python train.py --rope_fraction=1.0 --optimizer="cautious_adamw" --decay_shape="linear"
MLP neurons of a small language model. Each row is named by its layer, matrix (down: output weights) and neuron, and shows model dimensions 512-639. Each number is 200 + 30 x the weight over its row's rms, rounded and kept within 0 to 999.
A block is one neuron, or neurons of one layer that tend to fire together. After each block is what it responds to, as a language model described it from the Wikipedia text at the highest values.

L11.down667,185,236,245,238,234,191,155,255,164,197,202,190,249,179,245,186,197,194,251,160,241,209,197,235,174,248,177,227,186,242,252,213,188,195,250,223,224,226,220,214,215,159,193,203,210,263,233,177,240,209,154,165,166,157,168,140,160,201,209,221,184,189,227,276,186,280,157,177,237,220,201,187,188,154,193,168,214,187,226,171,227,164,163,223,207,185,180,198,248,157,161,230,195,170,195,147,182,232,194,160,203,172,181,226,214,190,198,162,181,169,176,242,175,221,236,181,231,224,184,171,207,204,246,195,183,208,263,178
L11.down749,192,177,227,206,219,195,154,163,221,203,177,166,220,171,195,178,177,211,242,142,176,223,180,185,223,181,192,166,228,188,205,190,181,243,224,228,171,188,202,193,209,171,252,261,138,219,193,151,208,234,123,207,164,187,162,215,128,217,247,157,189,204,186,143,230,191,266,200,198,271,236,183,221,204,252,232,194,219,169,235,210,190,194,190,217,169,171,212,172,281,190,222,151,244,208,152,153,164,175,230,242,195,168,153,193,216,165,217,214,231,198,228,195,232,160,204,231,203,211,194,209,186,176,181,195,174,244,213
L11.down1160,221,184,194,179,218,179,155,186,174,213,198,168,211,268,210,156,212,176,143,215,216,217,144,195,198,159,208,210,201,229,168,183,182,183,276,222,191,144,239,238,254,243,188,240,206,192,169,195,188,219,166,241,199,197,170,234,209,216,203,219,138,208,174,175,245,227,184,224,149,238,227,242,227,208,215,229,226,184,195,223,212,239,194,197,239,148,173,151,209,188,116,146,138,221,190,186,208,235,177,224,225,166,239,186,185,251,216,211,176,185,218,218,225,228,189,217,188,249,214,212,186,217,233,198,217,184,272,179
L11.down2146,196,213,208,184,276,174,235,151,132,270,193,240,244,204,175,177,170,195,198,163,224,189,241,211,183,197,266,220,224,200,214,189,179,223,152,185,208,223,226,180,183,166,168,183,139,203,157,168,162,195,147,203,211,174,199,206,278,196,231,202,193,201,160,147,238,213,186,207,203,270,230,212,199,178,194,238,291,205,216,203,197,225,212,189,206,195,239,198,264,219,229,234,237,163,250,222,275,202,156,223,228,249,208,131,225,217,203,194,174,169,211,185,176,172,247,195,219,205,219,221,207,223,253,250,233,135,218,188
Description: Space before year

L2.down606,209,203,187,201,181,202,223,200,195,200,190,222,197,172,211,182,134,170,148,208,142,193,224,188,180,220,157,157,207,236,207,250,199,138,203,236,208,200,209,175,311,192,215,170,171,233,250,239,219,244,185,212,240,195,209,229,212,203,185,178,177,214,234,220,159,181,224,200,275,199,244,174,157,192,193,218,198,178,212,200,203,230,148,220,209,192,194,239,207,205,222,272,247,225,203,219,215,220,159,157,233,200,187,232,209,174,182,201,241,128,207,159,178,215,182,193,166,174,226,163,167,203,230,172,227,169,223,194
L2.down975,256,189,220,151,185,201,200,244,204,180,212,163,222,197,166,177,156,200,253,232,124,170,220,240,194,208,208,221,215,229,224,173,204,187,180,210,212,190,169,146,245,241,188,176,206,219,212,238,184,191,181,134,246,171,179,197,176,213,267,216,253,213,194,248,262,203,193,162,218,187,165,204,183,252,248,234,209,190,156,165,268,163,202,173,190,163,182,199,195,188,173,213,212,217,233,213,207,131,199,208,192,200,162,198,182,254,159,211,147,198,261,182,190,226,198,210,220,209,185,183,221,202,280,188,202,184,148,201
L2.down1021,210,205,203,179,239,252,223,220,210,232,159,182,147,202,208,132,161,216,210,197,164,201,220,142,173,163,188,174,203,228,246,223,213,186,202,224,209,188,213,176,230,189,179,186,186,178,182,242,230,243,133,130,223,220,199,228,221,155,237,220,231,236,201,155,188,235,155,187,200,158,146,247,230,207,172,149,184,170,178,228,216,177,213,192,230,194,214,257,190,226,222,225,237,169,216,232,204,222,213,149,173,247,233,182,219,224,216,189,208,229,224,195,267,236,140,237,192,209,174,207,198,217,207,168,150,210,215,213
L2.down1036,223,208,194,187,186,208,187,183,191,123,200,223,227,201,164,197,195,212,217,174,204,257,204,227,238,187,202,234,157,186,270,195,208,226,195,205,183,241,182,155,161,202,192,192,138,216,153,198,134,177,182,206,153,260,202,195,161,257,263,213,170,195,194,228,209,178,223,177,188,233,222,228,224,167,288,261,171,218,187,141,235,236,212,200,212,219,165,196,201,214,235,190,243,204,175,160,185,193,130,230,245,153,183,224,260,218,172,229,196,179,200,215,189,183,253,179,168,233,225,238,212,184,194,239,249,287,225,181
L2.down1134,212,228,201,213,227,190,199,137,226,147,237,214,156,172,178,208,197,120,202,232,197,172,202,211,151,227,242,180,225,173,169,169,228,184,161,215,194,173,202,248,200,163,204,178,251,214,145,255,167,212,165,254,224,205,158,232,120,184,206,163,201,196,192,198,184,225,265,216,246,237,203,258,234,175,199,170,223,250,181,211,196,192,213,198,247,196,175,215,145,200,169,186,178,218,240,216,207,243,122,182,244,269,178,182,241,178,225,239,214,281,213,213,207,231,193,156,246,113,266,168,199,180,159,177,163,196,197,181
L2.down1485,255,224,212,214,163,159,209,227,224,178,263,188,209,228,175,220,182,173,242,178,228,178,167,166,224,250,204,204,194,136,189,206,224,165,197,201,230,251,183,172,199,234,224,177,218,199,212,204,230,157,263,231,146,195,208,197,189,226,178,170,145,228,184,147,208,135,173,226,215,162,165,193,183,213,210,186,244,240,204,147,198,186,164,214,159,270,247,191,209,219,189,189,188,241,183,198,139,197,174,239,232,220,217,235,172,220,196,158,171,180,163,192,172,185,208,221,199,176,173,218,220,182,222,173,229,240,157,163
L2.down1635,175,168,136,175,190,157,227,152,189,193,154,195,174,248,142,211,253,164,182,220,202,187,202,200,241,230,148,213,195,200,292,196,228,181,169,169,217,253,197,248,188,194,218,224,158,204,193,195,252,170,168,203,218,152,219,173,164,213,229,229,206,288,209,229,246,271,239,162,188,247,213,246,135,196,166,200,176,172,256,215,257,167,155,157,222,155,213,234,222,182,230,203,219,178,222,177,130,210,202,231,187,160,228,216,173,236,234,208,157,203,250,184,184,169,234,200,173,259,228,184,193,198,202,236,191,205,189,217
L2.down1650,199,183,208,209,213,210,244,258,206,238,133,225,162,211,230,217,182,169,168,188,132,193,198,210,159,177,190,158,199,206,218,229,187,202,208,197,187,207,166,164,171,193,168,201,176,169,201,165,269,200,248,180,204,223,204,252,192,167,181,205,166,237,203,185,206,177,229,224,296,223,215,207,176,227,186,217,192,169,202,169,244,161,206,167,192,189,177,186,208,179,192,217,188,207,231,197,207,189,175,165,193,208,216,228,224,286,179,177,169,163,172,199,239,171,136,174,212,248,189,228,214,222,169,207,253,230,244,146
L2.down1679,185,245,153,152,191,210,134,213,117,219,202,200,194,147,185,214,155,175,183,197,141,200,208,204,204,179,201,171,195,251,201,194,195,208,161,244,187,189,240,215,216,197,197,215,191,204,199,184,191,164,249,227,182,191,192,207,213,234,148,185,125,215,151,217,210,207,159,207,162,225,208,215,181,231,221,166,220,153,183,184,219,218,218,190,212,190,169,154,225,196,215,157,238,149,197,187,205,213,189,189,184,212,170,190,183,216,168,190,160,192,201,194,206,224,175,199,131,230,273,197,192,173,220,150,203,205,272,257
L2.down1743,190,167,203,183,202,175,259,174,195,208,184,245,243,203,130,199,197,243,148,202,112,154,199,206,226,237,193,245,175,235,246,217,170,164,207,174,268,248,191,188,177,208,180,168,227,168,197,204,214,212,246,196,191,204,197,184,238,213,198,139,164,203,215,131,201,143,233,191,274,223,221,227,203,173,195,204,224,195,200,222,175,246,218,124,161,261,197,201,183,213,170,197,218,208,159,206,168,165,167,192,153,206,228,215,222,171,189,204,163,243,181,217,212,226,188,211,243,186,169,182,184,215,218,223,183,221,198,222
L2.down1842,238,255,174,179,234,202,190,189,131,232,185,226,201,215,199,243,163,176,204,203,201,198,209,189,243,205,141,180,193,215,214,195,272,209,242,184,151,252,142,205,232,206,185,242,174,204,236,174,224,195,183,261,193,149,187,185,198,172,247,210,195,200,228,216,217,176,221,196,194,169,211,210,179,189,237,275,184,218,223,164,237,179,190,230,197,215,232,196,280,194,173,125,198,180,169,167,201,132,204,193,241,211,156,220,207,234,189,264,208,174,168,248,194,205,200,228,226,249,212,234,179,235,249,206,238,262,196,204
L2.down2022,191,237,263,257,233,228,150,202,184,218,267,236,191,195,222,191,213,208,209,224,181,187,182,155,202,176,223,202,209,176,195,183,241,206,203,235,256,236,260,193,179,176,171,155,241,182,222,155,220,214,132,127,234,193,209,207,267,216,155,233,188,232,203,207,194,211,183,203,190,203,192,254,175,195,214,169,201,228,217,190,160,270,199,225,223,257,175,221,206,232,252,215,209,137,185,202,220,179,197,183,249,169,169,167,171,184,202,212,202,204,212,168,162,204,180,208,229,206,130,199,210,221,200,229,170,159,187,185
L2.down2131,233,155,181,250,191,170,228,244,217,194,233,196,194,158,252,186,195,188,199,169,162,246,235,180,230,200,143,216,174,162,172,217,165,211,196,232,144,239,194,161,261,175,163,177,188,152,178,194,213,251,196,165,194,195,122,148,236,180,184,267,153,173,203,197,172,204,213,179,296,200,221,183,177,216,195,163,172,193,204,135,244,208,205,208,227,209,236,180,206,215,177,194,215,193,246,182,179,180,180,226,150,162,201,206,165,132,217,199,162,219,186,213,194,209,182,172,225,168,198,187,253,205,177,181,210,198,214,171
L2.down2391,191,258,213,224,225,179,209,217,195,165,177,167,215,241,228,146,213,222,232,162,168,222,134,197,235,236,177,224,175,179,202,218,206,198,240,167,193,191,177,221,243,233,172,224,200,187,222,225,212,176,165,233,209,198,211,197,208,215,196,268,157,173,210,227,179,216,206,224,274,192,225,168,200,207,169,182,137,218,230,191,248,205,271,191,220,232,187,259,115,210,213,145,251,225,229,216,187,137,242,246,219,205,203,180,222,258,173,194,241,225,211,220,160,162,191,218,213,192,168,224,156,224,174,250,248,212,234,193
L2.down2479,211,192,205,193,165,206,216,184,191,231,175,238,195,219,207,173,224,215,194,142,194,231,212,167,214,142,162,251,206,178,203,169,175,157,185,170,198,175,213,188,171,217,205,213,251,192,174,125,142,211,125,179,192,195,214,239,234,197,204,184,214,183,230,200,200,133,211,185,185,163,186,178,174,184,176,186,215,247,201,205,212,156,180,178,226,192,196,184,197,190,243,145,207,177,150,199,162,162,246,174,190,156,236,229,252,172,185,202,189,193,208,186,185,210,207,209,192,209,200,217,185,136,201,177,198,221,147,209
L2.down2535,222,216,233,233,219,191,178,252,200,167,199,215,220,215,195,178,170,165,206,152,207,224,222,225,141,172,200,147,245,228,207,179,240,235,182,230,152,198,187,189,241,160,155,191,145,150,217,200,204,200,177,206,186,200,196,219,248,181,206,180,195,179,217,162,283,206,234,207,200,227,175,246,222,178,196,162,160,148,168,209,194,190,133,184,180,234,215,199,197,196,225,184,243,209,206,173,217,233,228,243,248,162,231,191,176,184,163,161,234,205,240,191,208,242,207,192,201,211,207,181,137,235,222,174,225,176,208,239
Description: Slot before dates/quantities

L2.down116,228,180,220,189,187,169,215,192,157,211,276,202,150,220,305,172,182,179,239,223,209,189,246,237,226,206,194,132,206,189,189,212,157,195,241,240,163,250,185,176,193,212,210,212,192,166,190,196,208,217,200,224,245,195,192,179,231,180,242,148,185,156,163,204,224,164,221,244,171,210,223,202,170,211,208,182,265,258,208,192,219,199,207,220,236,214,164,181,207,185,189,200,223,188,229,217,204,200,140,197,197,203,179,236,191,224,221,203,170,188,234,202,196,154,206,218,144,224,160,216,242,246,218,226,183,198,164,164
L2.down344,232,196,218,167,176,215,282,164,202,237,190,224,214,170,93,169,226,196,187,162,217,207,191,213,193,193,172,192,187,170,195,199,193,171,176,209,179,146,145,206,159,195,193,220,220,257,180,229,226,195,210,216,211,246,208,207,189,134,213,230,175,154,212,168,215,193,160,147,200,202,211,204,128,221,219,184,176,236,191,236,215,175,213,152,149,205,156,242,196,206,214,139,208,200,222,188,123,234,232,202,157,184,171,183,163,193,175,192,190,244,244,210,231,217,210,188,193,136,179,199,271,192,197,222,208,234,229,229
L2.down718,223,189,188,163,171,224,179,183,179,220,178,146,229,188,203,201,68,212,198,209,186,169,180,276,181,210,212,186,215,195,172,164,210,194,214,231,209,241,192,178,234,161,209,227,158,190,155,228,219,203,120,210,208,243,207,216,178,196,172,223,188,215,227,240,187,190,265,208,216,248,203,233,211,188,242,181,211,213,216,224,179,247,222,208,226,204,166,220,168,193,211,208,217,201,209,171,177,205,187,186,210,238,242,217,204,174,190,230,228,187,243,173,253,237,164,218,247,203,184,150,203,225,220,176,214,153,201,168
L2.down856,228,243,230,92,207,247,178,200,191,230,210,231,167,148,178,198,209,162,166,199,207,200,168,216,188,196,220,191,196,209,176,180,225,253,170,189,202,206,153,215,153,194,218,201,208,185,176,207,155,238,226,220,204,220,183,222,137,173,164,200,231,211,241,173,253,216,220,193,202,232,203,137,160,232,200,204,215,199,166,207,228,148,216,188,258,203,235,230,198,168,176,164,174,220,194,168,189,177,211,176,212,224,176,188,224,193,148,191,184,155,206,236,193,242,148,172,173,185,250,188,253,205,203,223,166,219,218,151
L2.down1449,214,175,157,226,171,215,260,179,228,233,195,213,194,188,192,197,205,200,146,256,174,251,232,186,184,191,152,246,161,209,235,245,202,170,217,206,226,209,200,222,239,176,203,228,174,215,217,173,195,213,258,205,171,160,213,188,207,146,162,229,229,230,194,154,196,202,171,187,240,190,233,215,170,227,204,199,225,208,212,231,189,223,256,220,175,193,160,208,185,178,182,166,176,201,158,203,177,213,225,151,165,153,165,197,160,216,174,193,224,222,203,213,212,207,166,150,248,175,201,197,238,217,257,213,178,162,195,216
L2.down1508,183,185,279,223,192,238,210,212,229,197,183,158,213,275,201,186,235,192,213,190,163,215,209,236,268,175,198,143,236,153,263,162,218,158,206,210,150,209,195,215,164,193,209,171,140,196,218,200,227,149,199,187,221,210,228,232,210,195,239,198,181,221,229,203,212,198,190,184,126,217,223,148,205,189,171,226,196,199,166,175,209,173,204,199,194,184,218,241,215,236,165,184,198,189,192,157,166,189,215,225,196,187,183,174,258,222,166,216,223,214,216,208,246,187,263,239,149,171,181,195,230,183,190,272,243,203,214,234
L2.down1638,249,246,210,173,265,166,210,205,182,246,143,158,184,186,188,218,211,225,275,230,170,215,194,243,178,222,191,188,135,195,187,142,198,182,185,271,209,238,132,183,189,193,243,243,203,175,182,201,197,167,213,228,214,204,162,175,184,163,264,205,198,234,164,218,214,234,246,162,239,217,193,176,212,196,222,190,192,239,256,208,228,171,195,139,248,178,195,245,213,190,202,214,170,206,220,211,217,225,200,184,176,228,191,169,215,117,178,185,208,212,245,176,196,280,203,179,203,217,225,218,218,185,221,215,190,184,252,211
L2.down1823,167,222,195,240,202,205,236,276,171,204,185,195,212,183,173,161,238,196,200,160,186,180,192,200,170,216,173,153,189,212,231,207,160,213,203,186,214,207,218,228,230,195,197,167,173,179,229,206,222,211,196,140,212,203,240,190,200,211,206,180,262,217,178,227,184,217,178,219,124,207,181,201,227,161,167,192,206,201,243,184,155,226,241,171,178,169,216,205,200,160,177,191,194,135,180,226,249,173,212,228,150,245,194,198,147,211,214,201,213,209,263,199,190,144,176,182,167,275,172,148,228,238,199,195,178,205,188,178
L2.down2153,170,181,178,146,119,204,218,171,232,211,232,251,216,198,223,150,173,226,209,161,275,202,174,187,157,206,268,231,202,178,202,162,168,223,152,185,197,200,174,245,208,189,212,174,159,232,221,224,180,184,185,141,198,247,202,205,215,203,141,190,199,206,223,184,215,258,230,189,218,139,146,139,275,192,166,222,131,145,216,232,244,184,191,144,154,155,167,219,203,241,226,213,200,173,188,187,166,232,215,217,193,184,213,195,202,153,219,230,174,170,205,216,199,231,183,173,182,162,224,172,185,210,178,202,208,131,166,186
L2.down2246,196,228,213,190,191,208,210,198,162,242,139,215,189,163,228,186,135,195,177,177,206,175,226,178,226,175,206,205,201,247,224,220,197,170,194,182,138,142,188,245,181,228,183,225,208,172,182,145,210,228,205,154,170,206,169,257,289,206,205,209,177,198,162,224,187,214,230,193,197,199,215,126,261,186,206,207,158,195,197,173,213,215,262,234,228,198,217,198,174,212,186,240,169,134,202,176,238,227,224,223,151,199,220,213,209,187,182,205,186,212,165,225,156,229,272,236,205,223,175,224,194,148,176,224,201,157,215,212
L2.down2267,229,212,259,148,207,209,197,264,258,213,168,140,234,210,177,221,225,189,203,206,211,248,213,224,229,178,161,243,222,207,178,192,159,172,214,230,185,192,199,151,200,186,179,182,198,110,173,199,173,220,199,165,255,173,166,186,191,251,202,206,221,151,197,211,208,169,218,188,212,204,178,210,204,216,178,183,189,237,175,238,188,234,169,220,210,184,173,202,183,216,197,222,196,220,200,222,169,166,196,179,167,183,229,218,228,188,135,174,166,250,128,201,163,247,194,264,198,204,147,204,191,223,170,135,223,250,250,238
L2.down2323,243,201,242,174,194,204,301,251,181,196,199,232,266,196,215,210,209,170,210,180,156,198,201,169,249,167,212,219,217,176,151,149,192,245,175,269,178,253,237,174,228,211,216,168,236,207,190,223,187,211,239,206,198,199,217,255,182,198,211,131,212,213,259,244,165,171,215,206,202,218,182,230,175,149,188,202,189,202,241,196,190,239,171,183,153,186,194,154,207,223,182,215,200,207,237,157,253,193,157,182,222,211,202,194,192,167,235,193,220,198,246,232,181,226,173,247,196,200,205,158,143,177,172,235,220,204,198,258
L2.down2449,273,189,232,154,186,209,179,222,204,237,238,211,190,133,103,220,225,145,212,177,175,210,198,205,182,185,221,212,154,199,187,154,175,190,256,153,153,197,192,210,199,202,210,211,196,193,205,226,216,225,240,247,167,187,192,226,184,153,180,223,241,217,202,192,190,192,249,188,170,230,198,173,222,179,183,220,250,138,205,185,181,174,213,232,179,183,208,187,165,206,192,182,267,229,200,181,171,206,215,179,221,177,214,227,217,157,155,262,214,186,221,183,146,200,187,150,220,155,200,220,266,218,160,266,190,220,208,164
L2.down2519,219,224,245,217,204,182,140,166,184,214,231,200,209,143,172,151,184,185,178,220,217,223,219,185,204,188,181,200,206,204,250,173,216,184,201,273,158,175,184,127,242,226,166,230,204,242,168,212,211,219,213,187,165,155,211,235,216,201,209,226,198,183,201,162,185,226,257,194,208,156,199,163,212,169,178,199,188,215,184,214,226,212,156,264,202,180,174,236,213,151,182,180,183,187,201,170,174,200,232,212,210,197,183,238,150,189,206,256,145,190,230,181,170,209,243,218,249,204,137,210,199,103,248,156,194,236,250,220
L2.down2628,252,236,190,204,229,230,183,224,209,256,219,167,218,129,181,210,232,149,203,177,219,196,145,209,223,194,151,191,209,230,204,272,243,205,224,249,203,192,231,252,192,204,234,203,183,182,189,191,201,255,209,264,239,178,214,219,209,184,185,240,204,190,132,183,211,209,206,236,296,212,200,204,164,186,204,196,167,192,242,206,175,223,216,197,181,195,206,217,163,219,246,283,202,174,159,180,189,206,169,182,191,205,152,156,227,178,192,238,234,208,200,159,220,222,243,173,201,192,186,183,217,247,158,187,191,220,203,184
L2.down2977,199,228,167,222,208,166,209,205,206,171,223,168,199,193,245,173,221,187,219,181,197,177,228,172,183,210,179,240,242,185,213,241,169,157,204,171,214,212,187,177,227,266,178,200,171,154,162,215,188,192,132,176,214,207,162,168,232,280,189,229,190,180,217,187,230,179,171,245,134,193,225,191,206,163,233,227,217,213,225,220,168,147,228,220,130,168,209,252,177,184,210,255,204,196,192,171,140,169,210,183,180,253,227,245,194,189,218,191,228,209,200,193,200,183,162,184,180,191,217,204,216,180,201,171,201,243,152,223
Description: Table header column separators